Weights of a small GPT-style language model, trained from scratch on English Wikipedia.
Size: width 768, 6 heads of 128 (3 for keys and values), vocabulary 16384, 129M parameters.
Architecture: RMSNorm before each block, rotary positions, untied embeddings.
Training: a variant of Muon for these matrices, 1215M tokens.
MLP neurons of a small language model. Each row is named by its layer, matrix (down: output weights) and neuron, and shows model dimensions 80-175. Each number is 128 + 32 x the weight over its row's rms, rounded and kept within 0 to 255.
A block is one neuron, or neurons of one layer that tend to fire together. After each block is what it responds to, as a language model described it from the Wikipedia text at the highest values.

L2.down203 [115 123 136  88  79 148 132 102 104 153 196  85 123 135 159 175 113 164 144 140 117  86 121 152 147 109 122 103 160 174  94  50 168 135  94 176 131 131  91 131 172 133 107 132 179 161 100 129 112 106 134 141 158  71 183 175 123 130 123  90 129 161  93 158 139 154 117 127 116 177 136 111 136  69 146 157 150 160  74 131 130 125 114 124 114 128  95 125 144 127 153 102 141 138 121 159]
L2.down562 [157 147 147  92  90 199 116 127 106 110 122 103 112 115 117 187 173 159 130 112 182  78 116 164 148 114 130 165 231 142 110  78  77 146 100 134  77 123  49 224 159 112 149  99  91  97 168  96 154 129 100 129 108 158 169 150 213 124 138 124  81  40 104 190 133 157 158 166 165 138 157 105 165 114  93 129  94  97 150 136 119 177 132 147 111  85 120 168  50 175 127 109 136 118  97 112]
L2.down694 [149 119 178 113 112 142 132 113 149 123 100 119 128 142 139 118 188 124 123 101 134 136 142 149 180 109  77 121 163 198  48 127 125 115 146 139 112 132 107 134 146 122  97 141 115 148 138 165 111 199 117 124 144  74 130 139 100  51  79 202  81 103 116 174 104 107 173 110 115 157  96 138 122  84 163 177 158 164 141 105  86  87 124 137 138 154 116 120  92 131 135 106 108 140 112 154]
L2.down1006 [189 151 166  81 143 133 170  60 179 144 144 113 135  91 112 130 107 122 147 149 133 127 125  86 150 129 173 102 148 112 114 123 116  73  64 161 127 119 165 162 109 164  73  77  90 147 111 150  87 128  79 140 120 102 102 150 146 137 102 150 122 138 106 154 159 140 138 141 139 156 125 123 150 120  96 137 177 118  56 160 132 133  99 154 153 127 174 130 185 122  87  90  90 224 116 120]
L2.down1383 [145  80 130 141 146 126 155 121 112 105 133 121  55 103 120 110 114 130  84 117 147 151 183 138 148 162 105 154 114  96  70 116 111  75 155 133 150 107 111 171 138 103 148 129 107 155 123 174 175 137  52 137  74 123  78 129 153 117 149 186 176 127 155 158 130 148 122 109 209 180 141 152 163 106 133 186 139 144 116  99  83  96 123 147 146 151 172 174 120  85  80  88  56 158 147  71]
L2.down1452 [155 180 124 159  80 128 168 120 131 159 137  83 108  88 162  95 126 149 134 164 124 115 120 123 137 157 163 133 103 140 144  89  80 138 100 122 131 141 117 127 191 110  66 117 165 208 111 115 120 114 173  91 140 128  83 138  89 138 104 163 184 146 130 114  68 148 144 149 129 144 144 150 123 115 138 130 117 183  98 138 119 130 127  40 109 119 156 144 198 117 144 114  76  78 160 141]
L2.down1710 [105 157 160  92  74  96 114 109  94 143 163 142 110 151 150 202 163 144  43 187 113  49  94 120 152 103 182 158 100  68 214 169 150 127 147 117  97 135  71 119 114  81 171  77 168 115 124 144 132 117  90 107 165  92 115  77  91 158 122 114  87 170 110 113 134  97 128 134 153 182 129 131 134 110  97 118 179 154  44 158  94 185 115 143 166 124 152 140 120 104 126  83  95 104 160  91]
L2.down1930 [ 91 155 142 152 181 108 120 125 166 117 131 119  96 115 171 102  86 151 133 116 129 132 128 206 126 129  98 121 135 103 104 135 149 158 126 121 145 172 125 138  97  40 122 151 144 116 147 133 102  99 188 135 158 174 170 122 165 176 127 124 130 109 118 134 117 182 162 146 152 140 159  91 162 147 105  92 193 115  99 154 183 141 121 146  67  89 111 129 151  17 158  94 114 147 123  88]
L2.down2053 [ 94 128  95  67 106 161  96 163  95 149  67 123 153 128 132 150 111 120 118 107  85 149  83 126 150 142 104 103 164 139 124  99 113 120 120 122 145 107 126 201  95 130  79  88 163 112 122 138 142  45 125 170 119 185 110 107 134 134 131 199 151  54 157 111 149 177 108 186 102 139 133  68 138 141 133 122 110 124 126  51 179 167 133 162 137 109 141  90  23 117 113  93  83 119 154 153]
L2.down2242 [156  76 163 108 181 137 122 169 175  74 133 125 129 201 105 194 136 151 144 144 149 104 115 170  87 136 111 138 104 189 177 124 169 151 162 135 164 157 101  92 158 172 154  79 149 166 152 140 133  79 180  88 134  97 121 146 118 161  85 107 162 154 164  88 137 113 148 122 121 129 135 100 116 113 122 177 151 122 151 143 161 119 154 100 150 109 141 141 103 104 129 119  84 106 182  96]
L2.down2376 [147  80 201 165  90 148 134 107 138 158 125 103 133 118 159 149 146  87 119 121 129 104 124 119 147 109 107  68 104 114  64 145  99 106 144 176 178  75 124 109 157 197 138 154 130 108 140 116 183 121 156 146  99  99 119 172 107 122 189 102 126 166 153 149 169  98  96 114 177 126 131 107 125 108 137 157 129  70  56 120 139 109  73 137 160  84 119 171 149 129 121 147 129 176 100  79]
L2.down2613 [117 131 117 147  66 155 187 138  96 123 104 156 116 106 116 104 158 179 137 138  89 114  88 136  89 104 101 170 130 223 161 138 180 184 142  83 169 147 132  96 159 124 158 115 184 160 151 169 124 120 129 120 101 120 134 152 168 147 115 126 108 155 115 134 128  82 185 121 137 115 110 115  95 143  45 133 124 148 115 119 127 136 151  98 163 179 135 189  80 113 107 100 168 201 177 136]
L2.down2686 [126 122 170  91  62  95 126  93 108 131 103 157 132 157 144 105 170  96  78 153 113 120  99 128  84 117 126  93  73 108 102 102 151  97 131  82 172 111 147  98 156 125 151  57 132 155 134 193 122 141 123  79 113  82 204 123 106 142 120 156 103 185 144 163 170 114 137 139 114 122  90 121 140 114 100  96 130 128 152 173  82 148 130 124 169 140 121 131  91 136 149  91 115 160 161 121]
L2.down2759 [ 74 172 164 123 182 144 108 107 135 113 143  68 149 154 115 126 113 112 104 137 148 145 113 194 170 116  76 167 135  39 155 146 147 162 185 121 135 102 170 165  88 118  91 159 110  99  91  88 158  96 110 183  95 115 150 142 167 138 144  79  86 154 123 151 125 104 141 130 112  60  89 103 112 129 115 132  94 111 155 138 116 156 137 123 121 116 103 119  96 141  98 197 152 120 182 152]
L2.down2982 [164  81 154 105 154  98 132  93 126 164 133 102 107 195 138 146  99 170 147 130 114 175  72 127 194  89  98  92 156  47  81 130 167 129 118 174  76 159  98 164 138 118  71  74 122 134  71 141  77 125 161 109  57  83 163  97  84 146 151 123 155 185 139 103  68  95 101 135 168 168  46 141 120 118 149 147 166 133  94 152  59 148  82  32 114  41 113 108 122  79 123 114 162 138 211 108]
L2.down3008 [123 154 132 142 137  62 144 138 156 100 119 112 121 152 103 146 149 158 177 158 118 121 111  96 127  81 116 131 118 163 175 206 160 102  88 132 148 131  73 122 114 161 101  91  96 110 159 183 134 147 142 114  98  93 147 130  84 132 195 157 141 147  97 120 123 129 114 167  85 156  93 128 112 109 125 121 131 188 129 171  78 171 163  99 110  95 109 115 171 105 100  90 152  82 109 159]
Final word-piece completion

L3.down963 [146 115 163 123 136 126 135  76  76  79 104 177 106 101 167 131 135  79 105 116 141  89 151 137 135 120  73 146  93 142 153 164 116 171 115 135 129 149 137  57 179 171 133 110  90 159 125 138 122 150 167 120  84 128 118 135 111  76 149 160 112 107  80 150 141 111 143 126 111 152 134 154 126  93 111 167 102 114 139 161 118 143 127 128 129 124 186 112 118  88 102 125  88 155 145  62]
L3.down1113 [108  48 164 211 118  79 114 134 112 155 146  77 131 160 139 121  74 177 138  84 111  65 129  97  96 117 146 138 119  99  81 139  83 188 134 159 206 125 180 136 133 145  52  89 108 188 118 113 153 123 126 127 115 179 124  95 158 104 121 167 137 119 152 133 155 160 123 177 124 105  12  94 100 130 106  84 101 135 187 153 146 103  80 202 128 110 149 112 131 112 142 198 124 115 147  98]
L3.down1228 [137  98 123 198 197 147 130 134 123  94 179 100 132 127 128 128 158 116 138 153 147 137 152 158 157 127 112 121 107 130 145 113 160 181 154 132 198 165 125 100 115 146  81 115 160 117 155  92 125 138 103 157 131 110 144 199 122 150 170 126 107 132 140 146 122 114 110 107 115 180 139 151 166 121 131 197 136 113 186 159 117 178 123 131 165 145  90 173 125 131 100 110  78 174 171 153]
L3.down2829 [137 101 132 159 100 144  86 120 155 107 180 148  84 150 141 158 135 104 210 180 117 130  98  97 195 131 131 115 119 117 167 106 158  83 168  97 156 144 121 124 189 153 125 105 121 122 184 131 117  60 200 181 146 154 170 104 115 136  94 116 130 151 141 156 117  75 171 178 162 136  83 127 142 176  87 166 120 145 157 123 148 113 109 139 159 114 134 164 109  86 141  88 134 115 105 186]
Post-capital-letter word piece

L8.down1727 [ 98 137 140 106  91  63 217 122 117 157 151 184 150 153  95 146 108 101 101 118 102 123 190  76 162 144 162 163 116 109 122 145 117 172 156  99 121 119  95  76  99  98 123  85 124 168  95 135 149 173  82 202 185 177 162 121 148 140  84  92  98 105 146 127 170 101 164  97 216 143 110 101 119 136 153  67 145 112  97 140 110  97 121 152  75 104  75 115 169  96 114  75 175 123 111 192]
Proper-name continuation pieces

L3.down115 [132  62 165  45 103 105  59 151 164 136 114 115 125 132  75 149 125 165 108 117  95 106 136 110 136 139 123 180 113 171 104  88 141 150 119 114 122 128 103 116  91 107  95  96 104 149 148  82  99 122  95 103  79  95 176 145 100  99 125 205 159  98  65  91 190 138 108 151 108 139  85 129  78  81 111  94 100 116 124 145 127  80 143 114 150 100 128 130 117 114 108 109 163  81 103 172]
L3.down165 [137 160  78 198 128 100 155 102 134  72  86 164 137 179 128 137 132 117 164 167 146 143  95 122 115 117 146  61 123  76  94 148 140 140  90  82 130 149 153 182 137  69  87 100 140  77  91 122 105 146  99  67 164 143 111 123 123 119 145 102 116 157  56 117 164 141 144 115  52 133 124  73  71  95 138  79 113 152 121 136  94 126  97 151 107 143 159 135 163 128 119  97 192 154 154 157]
L3.down237 [158 138 103 172 119 140 120 110 105 123 106 135 170  90 119 124 149 119 101 118 158 178 171 223 149  89 209 145 108 143 153 172 144 137 157 145  75 106 148  95 158 151 113 179 140 167 166  79 140 107  91 145 167 176 155 144 150 154  99 135 142  83 159 107 125 120 123 123 119 137 106 140 182 118 126 169  64  93 139 159 120 122  85 180  89  53 101 140 163  70 151 167 124 128 157 142]
L3.down2905 [151 131 129 134 141  96 108  56 138  78 118 118 150 154 170 105  87  58 143 233 113 155 141 175 116  58 153 125 124 117 123 141 153 129 170  90 141 130 146 167  81  75 164 139 146  41 202 104 152  96 111 127 147  90 163 173 115 129 179 133 176 131 127 163 150 175 130 145 148  86 204 116 102 169 138 156  41 125 164 107 157 130 134 165  97  62 147 102 107 129 109  90 106 108 149 109]
Word-second pieces and line breaks

L3.down865 [105 157  57 101 133 218 136 119 154  70 125 128 151 166 131 140 177 110 168 150 140 104  80 132  59 142 121 116 138 137 149 120 106 121 104 121 100  56 112 165  95 109 103 153 154 174 203 124 142 102 121 170 121 169  54  79 200 140 127  83 151  76 159 137 121 135 120 157 130 122  85 157 189  99  77 166 176 119  86  86 186 112  78 125 103  98  96 125  71 103 186 136 151 114 178 130]
L3.down954 [117 136 129 105  86 118  88 118 131 138  65  82 105 139  89 110 138  98 100  68 166 126 144 172 153 136 153 102 159  80 103 136  55  92 140 166  84  81 108 186 162  80 155 120 109 142 150  96 149 106 136 120  87 121 162 122 207  92 145 109 114  94 122 158  94 180 130 162 167 142 125 132 143  55 116 152  90 121 168 107 115  90  89 170 109  99 154 132 177 147 143 129 149 110 128  84]
L3.down1170 [185 131  61 119 134 196 139 116 133  98  54 129 117 159 118 133 150 141  82  83 193 116 133 122 132 154 133 106 184 105 145 158  52  79  82 152 104 109 157 155 143 139 124 155 163  99 161 127 151  87 115 115  76  97 118  82 168 124 192 144 102  89 177 162 176 153 218 141 121 134 155  98 141  95 109 164 130  97  87 152 133 142 114 111  71 112 165 119 108  83 120 108  90 159 104 113]
L3.down1678 [133 125  97  99  91 175 179 157 170 183  48 157  87 149 111 148 145 142 100 119  95 154 151  87 100 156 114   5 129  97 183 176 132  43 149 106 157 122 115 146 115 104 161  82 128 157 103 170 127 138 116  76  91  85 134 139 144 192  80 145 169 142 122 109 174  80 126 112 100 149 148  46 118 164  93 185 189 128 112  96 158 103 121 150 162 121 169  49 126  87 146 110 136 188 154  78]
Surname-ending word pieces

L8.down2026 [ 45 145 183 115 143 132 174 167 106 124 135  74 153  96 174 117 110  96 139 121 213  10  77 103  99  94 152 133 125 121 182 157 136 137 110  80 104 137  87 135 141 140 122 111 167 113 169 131 137 113  94  95  83 169 114 168 158 106 130 132  51 140 110 211 155 148 102 147 173 131 155  83 162  82 130 144 132 177 135 105 124 118 153  96 114 173 126 198 101 140 121 187 111 150 147 132]
Inner pieces of names

L2.down369 [213 158 114 155 125 129 144  93 154 128 111 126  77 176  91 127 132 150 150  92 174 155 117 120 121 126  90 190 169 122 108 140 141 153 125 137  98 188  98 139 115 144 105  88  64 170  87 124 114 153 169 171  79 178 119 131 168  99 125 115 160 147 138  95 122 150 147  95 136 138 151 140 145 130  91 117 131  69 140 183  92 114 145 164 100 122 148 125 159 135  43 156 115  72 136 127]
L2.down448 [108  57 196 164 152 146 129 115  73 106 141 138 130 126 101 181  88 105 201  58 118 186 150 154 169 143 102 124 182 128 100 139 130  67 103 100  79 112 145 140 168 163 135  97 126  99 137 105 140 110 138 116 121 172  89  89  61 159 144  83 166 199 168 145 138 142  91 163  97 184 115 170 108 102 128 164  89 136 150 165 175 143  60 140 151 108  90 168  26 159 122 196 166  94 167  88]
L2.down537 [132 131 136 106 135 167 132 150 107 143 102 122 117 172 144 173 147 140 175 128 132 151  60 150  85 129 108 120  95 174 163 134 205 147 169 110 215 198 125  75 155 149 128 146 112 142 129 185 131 113 126  99 125 129 188 134 124 141 119 135 164 170  96 158 128  95 137 150 124 123 105  65  91 153 117 158 137 124 114 141 144 160 176 121 157 152  89 183 118  86 103  87 121 134 221 135]
L2.down567 [ 99  92 154 197 164 126 102 147 160 124 136 174  83 131 160 109  54 138 127 106 142 131 135 113 140  49 113 124 129 130 144 116 109 135 125 190 177 167  67 119  73 154 113 158 165 145 120 123 134 170 110 167 124 156 141 140 158 155 170 186  85 186 136 159 137 103 136 172 126  80 109 127 131 125 117  92 160 112  77 164 123 150 105 138  72 144 124 127 122 163  87 142 162 116 168 145]
L2.down725 [129  83 120 156 134 119 115 128 123 143 135 150 150 169  99 135  96 143 101 121 121 117  50 121 140 141 116 159  78 150 130 111 145  62 164 118 134 118 158 114 136  88 113 152 193  94  49  99 182 159 152  98 181 124 116 132 126 177 124 116 122 164 111 173 135  93 123 129 164 172  78 161 101 106 144 122 170 199 115  88 135 147 163  73 136 139 126 140 116 141 146 119 213 152 132 127]
L2.down975 [142  96 154 157 143  86  97 133 115  76 142 118 131 155 144  93 109 115 166 140 124 153 181 127 134  66 102 121 148 149 112  91 172 133 139  75 109 113  99  89 141 134 125 118 159 117 119 135 150 106 137  99 109 101 133 147  86 170 105 168  59 105 114 104 136 124 144 148 165 181  75 175 122 145  98 210 183 113 154 135 136 111 153 179 129 148 184  96 174 126 161 154 200 112 172  98]
L2.down1228 [105 154 118 194 142 139 138 157 129 144 115  95 124 116 133  95 125 143 153 120 151 146 154 135 118  60 106 189 190 100 111 113 147 126 135  28 213  90 153 123 171 136 146 173 142 165 111 132 178 143 124 103 168  65 129 148 130 171 136 175 134  51 133 108 131 132  61 146 123 118 139 122 137 117 129 166  91  94 143  95  99 124 158 119 130 123 124 155 104 110 145 212 166 131 156 116]
L2.down1236 [ 74  70  52 131  76 175 132 188 127 119 158 183 135 119  98  96 143 165 120 157 171 119 128 116 162 125 116 130 139 172 155 133 129 148 144 150 122 126 136 153  84 176 151 107 154 145  88 142 170  89 123 102  95 125 123 192  88 194 186 127  71 149  56 156 177 124  79 104 108 179 139 167 141  87 146  95 107 207  80 168 115 106 120 123 132  73 104 126 108 151  74 135  55 136 142 120]
L2.down1770 [132 105 140 175 167 184 125 116 165 134 135 121  82 169  67 175 106 138 135 163 183 132 131  87 120 126  80 140 169  94 135 155 121 145  91  58 119  93 109 165 166 144 152 129 125 155 144 136 148 176 161 136  37 129  88 125 134 117  73  87 117 114 110 103 140 119 135 132 135 144 169  62 155 150 111 118 146 103 110 165 126 125 147 121 111 125  84 109 142 158 178 122 102 137 185 110]
L2.down1888 [118 187 126  99 139 135  94 162 163 123 189 179 149 134 144 121 153 127 183 114 166 126 110 122 150 103  78 180 113 147 162 107 101 135 128 124 118 138 118 111  78 108 141 120 165 133  94 134  73 159 127 100 178 146 143  84 105 155 176 130 190 173  65 184 146 116 195 150 129 148 129 132 140 166 168 122 131 167 148 164  85 127 177 173 129 138 133 153 138 121 119  89 125 128 131 132]
L2.down1992 [114 137 181 120 148 121 142 125 173 151 114  72 168 125 157 170 133 125 159 142 141  99 103 122 104 108  82  92 147 143 148 156 160  42 107  99 117 166 116  99 145 121  82 159 143 125 168 171 130 128 136  94 153 138 167 104 140 154  89 160 131 108 143 135 104  75 199 190 188  79 107  40 125 137 140 124 132 147 186  79 133 162 143 112  95 155 125 139 132  76 143  72 114 145 156 157]
L2.down1996 [133 139 137 123 124 120 154 150 116  88 121  74  81 164 131 102 170 166 103 135  98  99 106 115 143 113 103 127 139 185 108 166 128 201  95 107 178 166 129  68 122 141  95 159 160  97 126 157 159  80 165 147 170 120  83 150 152 141   2 154 118 135 167  67 124  83 168 104  94  87 109 102 153 154 107 150 165 148 108 126 166 153 138 180 144 181  90 151 112 108 146  52 175 216  90 134]
L2.down2710 [105 135 199 198 135 162 121 143 121 148  90 140 101 156 147 157 155 146 162 158  87 152  42 136 108 142 121 118 112 244 148 153 171 108 165  82 157 161 103  97 115 155 127 109 142 144 125 139 153 139 187 113 114  83 119 128  69 142 119 143 135 118 128 160 129 141 163 117 145  47 120  69  94 159 138 108 153 107 133 143 171 146 191 105 166 144 100 136 112 119  64  90 102 111 215 107]
L2.down2733 [110 141 199  79 128 103 126 121  94 131 116 136 137 145 127 138 155 138 163 129 115 106  85 132  78 114 146 173 132 112 131 192 164 114  99 149 123 173 158 129  96 142 132 152 149 124 148 149 110 132 212 115 144 159 149 134 165 156 112  65 163 143 142 115 157  96 145 130 122 138 124 123  86 106 108 106 187 181 180 133 143 124  98 114 139 134 139 121  53 105  90 141 128 123 168 129]
L2.down2835 [128  92 147  92 144 159 167 163 149 139  95 167 105 122  88 136  98 153 160 104 138 111 103 158 103 122  98 117 113 133 165 117 123 121 175 102 141 136 112 165  74 104 170 121 218 123  81 160 163 114 207  59  99 163 121 131 112 138 143 133 120 124 108 120 119 124 115 158 170 139 163 114  81 175 201  65 109 167 165 166 180 159 148 122 121 132 108 119  87 165  98 114 141 127  97 134]
L2.down2870 [134 123 146 127 186 150 137 124 150  98 111 129 115 171 133 135 108 144 127 122 105 174  90 140  69 129 117 116 110 222 155 162 163 132 134 117 127 137  64  93 155 101 113 144 156 142 126 128 154 170 154  73 137  63 103 116 117 150 130 124 155 156 172 148 167 119 148 152 132 103 121  83 123 125 168 135 121 131 136 135 130 134 215 116 160 166 128 184 115 108 101  89 117 172 153 138]
Second piece of words

L2.down124 [116 165 138 110 107 154 157 123 141 140 138 172  76 151  98  97 126 163 131 168 172 159 107 158 128 104 137 121 113 160 183 158 162 131 159 124 111  83 119 114 130 171 137 153 178 136 140 108 155 119 134 153  90 169 102 105 126 209 143 110 129 137 165 128 142 125 175 204 198 161 158  99 121 211 100 133 140 110 165 158 158 130  91 114 151 101 186  68 113 110 108 147 177  96 157 113]
L2.down146 [143 157 134 156 165 178 149 133 147 131  64 118  95 195 152 138 108 180 147 122 123 116  66 142  63  79 127 154  96 172 115 152 159 151 119  66 142 155  94  88 141 123 126 155 138 126  79 149 123 119 153  92 133 142 132 114 117 143  81 120 182 150 120  97 143  90 186 210 124 129 122  70 125 162 151 118 142 120 144 144 151 118 135 111 146 166 105 182 107  77 116 100 119 155 187 168]
L2.down643 [175 179 166 139 114  92 117 151 122 157 121 188 160 167 102 170 133 161 135 158 134 157  86 109  86 124 155  97 155 135 121 149 126 151 122 105 115 129 171 114  61 108  57 128 128 102 103 116 120 118 146 157 121 117 120 108  87 118 102 147  70 182 173 185 129  74 171 147 114  73 137 106 130 162 129 135 141 160 112 145 123 132 109 135 168 196  71  85  82 106 131 176  95  80  91 150]
L2.down685 [128 111 171 161 174 106 217 100 119 110 103 105 116 175 162 101  77 103  77 144 142  93 107  89 102 108  59 115 109 104  92 140 163 123 114 113 181 213 107 181 161 160 111 116  55 112 144 137 152 138 174 134  84 135 165 152  81 135 154 157 147 102 153 100 116 138 132 119  97 100  89 118 128 170 117 154 111 161 111 120 135 163 156 186 124 106 101  94 104 160 144 167  66 120 208  68]
L2.down711 [137 163 174 132 134 156 133 125 128  95 133 124  49 159 122 115  92 125 144  93 141 158 140 103 155 156 133 105 121 156 159 181 148 156 113 141  40 124  87 175 138 183 154 148 115 178 152 168  97 132 151 128 103 108 102 159  76 156  89 145  95 179 182 132 160  90 146 119 152 125 141 108 135 162 168 143 170 122 142 149  70 162 186 114 132 168  82 166 127 118 155 102 114 119 179 109]
L2.down847 [152 136 119 158  86  93 155 105 171 102 106 127 155 117 159 115 109  76 149 152 119 168 110 149 102 109 114  58 174 179 143 153 179 159 139 141 149 135 124  56  87 139 141 100 131 144 167 129 106 127 116 174  94 113 158 126 106  87 111  61 173 182 131 122  80 158 171 107 132 143  75 153  66 129 120 183 153 170 155  96 137 111 121 158 114 116  73 198 118  77 141 129 163 179 119 157]
L2.down1158 [114  93  99 173 155  86 109 115 132 131 133 119 113 143 138 139 112 159  99 101  98 109 169 140 123 148 142 116 116 140 137 120 120 146 102 165 120 197 121 130 119 150 134 156 111 124  82 156 154 123 132 119 159 171  99 171  78 151 155 168 109 139  91 137  98  52 146 140 117 138 137  71  56 180 128  68 178 115 105 126 147 148 115 126 179 139 126 134  72 101  96 119 198 189 157  93]
L2.down1266 [129 137 226 153 155 166 168 100 130 121 105 174  99 186 178 125  87 180 134 100  98 177  64 154  54 108 112 172  69 173 168 150 146 122 139  90 139 134  99 128  96 120  82 155 141 107 138 110 141  98 123 127 134 160 181 124  91 163  82 117 134 180 120 149  97 105 161 174  95 107  78 104 103 161 131 116 135 130 163 185 126 163 116 108 107 109 115 144  88  84  98 125 131 132 180 174]
L2.down1294 [135 120 164 118 125 107 113 184 122 131  59 179 153 109 135 129 132 144 155 153 137 159  96 193 109 101  65  53 146 171 153 156 123 130 106 100 104 151  55 100  85 113 106 138 101  81 134 152 178 136 134 122 142 151 108 147  69 169 152 159 157  81 148 149 114  98 134 121 114 125 172  99 128 109 124 146 146 104 115 124 129 160 201  85 147 107  77 130  76  92 128  90 138 143 156 122]
L2.down1826 [143 157 143 116 100 183  75 126 118 119 154 137 106  76 136 103 159 140 125 163 144 130 184 148 103  79 117 117 101 159 116 139 139 157  74 109 130 144 124  90 195 107 168 159 163 142 177 139 148  86 177 167  77 144 117 147  67  99 129 133 153 112 112 191 130 106 128 166 137 163 129 100 126 138  87 178 122  86 108 164 142 140 155 184 121 110 122 160  93 109 155 120 159 117 165  91]
L2.down2044 [152 145 158  67 127 177 182 128  80 146 176 112 102 118 109 132 127 118 124 142 117 127 111 124 161 108  89 102 168 119 122  83  87 151 131 106  76  66 132  82 139 123 100 128  60 202 144 211 107 156 108 162 214 141  92 135 128 115 156  99  88 140 172 127 196  76 164 178 135 189  94 165 120 138 109 102 159 140 146  96  95 120 103 112 158 124 159 167 126 101 134 133 139 179 129 104]
L2.down2249 [161 144 153 174 166 155 165 181 131 127 128 115 112 191 163 154 171 136 151 156  99 166  62 180  78 110 158 126 105 204 153 224 140 170 136  66 135 123  83  97 109 111  95 173 174 117 141 169 132 104 141 131 117 125  94 101 129 118 118 151 147 125 148 121 142 104 140 159  96 118 112  93 113 168 152  97 148  78 126 133 166 166 166 127 151 145  98 185  89  89 116  56 152 199 193 101]
L2.down2607 [184 118 162 112 204 133 147 138  81 124 134 124 147  72 121  96 113 138  74  56  89 141 182 114 172 181 103 173 140 144 113 129 104 117 109 145  97 131  96 190 156 126 168 165 163 134 111 163  54 138 208 135 173 156 190 106 126 110 154 164 190 152 153  90 102  84 148  82 110 102 150 104  63 172 122 104 109 101 133 124 135 159 175 176 172  89 115 158 123 183 121  69 122 153  98 104]
L2.down2630 [126 119 219 167 130 153 171 133  67 111 160 143 158 160  98 119 155  20 156 122 107 131 113 129 110 137 146 123 141 172 131 138  65 129 164 147  99 147 149 133  93 157 132 162 118 169 109 192 157 132 136 113 163 120 126  92 104 132 162  97 130 135  98 116  83 139 121 164 129  96  67 112 138 166 135 231 192 124 121 131 113 103  89 179 168 153 105 112 179  99 138 123 135 154  92 120]
L2.down2642 [ 94  81 129 105 153  64 110  66  41  94 163  79 111 129 135 113 147 102 116 128 151 113 144  62 120 153 102 183 103 182 122 145 150  95 111  81 126 170 155 119  83 130  95 125  76 160 150 112 145 157 157 143  74 150 110 111 115 172 137 181 139 132  94 152 144 139 156 171 163 159  88 118 115 149 141 130 114 150  92 107 112 109 107 140 118 143 197 116 155 123  78 120 145 116  76 121]
L2.down2724 [119 121 174 133 146 141 169 184 248 148  98 151  97 119 169 129 119 202 152 106 133 151 128  98  87 106 124 106 143 160 117 172 180 209  93  64 118 159  80 122 171 102 173 150 152 172 175 166 148 100 149 102 131 170 104 174 128 141 106 150 117 157 115 128 119 143 208 144 119 125 113 126 126 160 157 129 185 117 201 179 176 139 181 133 131 146 139 155  92 100 126 122 109 127 154 116]
Second word-piece fragments

L8.down2725 [118  72 114 141 168 130  87  84 121 164 123  95  81 120 109 154 132 158 145  83 158  79 171 174 122 118 100 147 161 106 120 106 161 167 171 125 122 117  96 120 141 132  90  96 116 132 169 121  89 155  88  78 145 151 123 124 122 139 126 189 114 124 134 102 110 131 116  96 139  96 146  86 127 114  64 131 146 148 192  84  98 151 137 117   0 161 121 118 144 104 141 129  84  86 102  45]
Mid-word fragments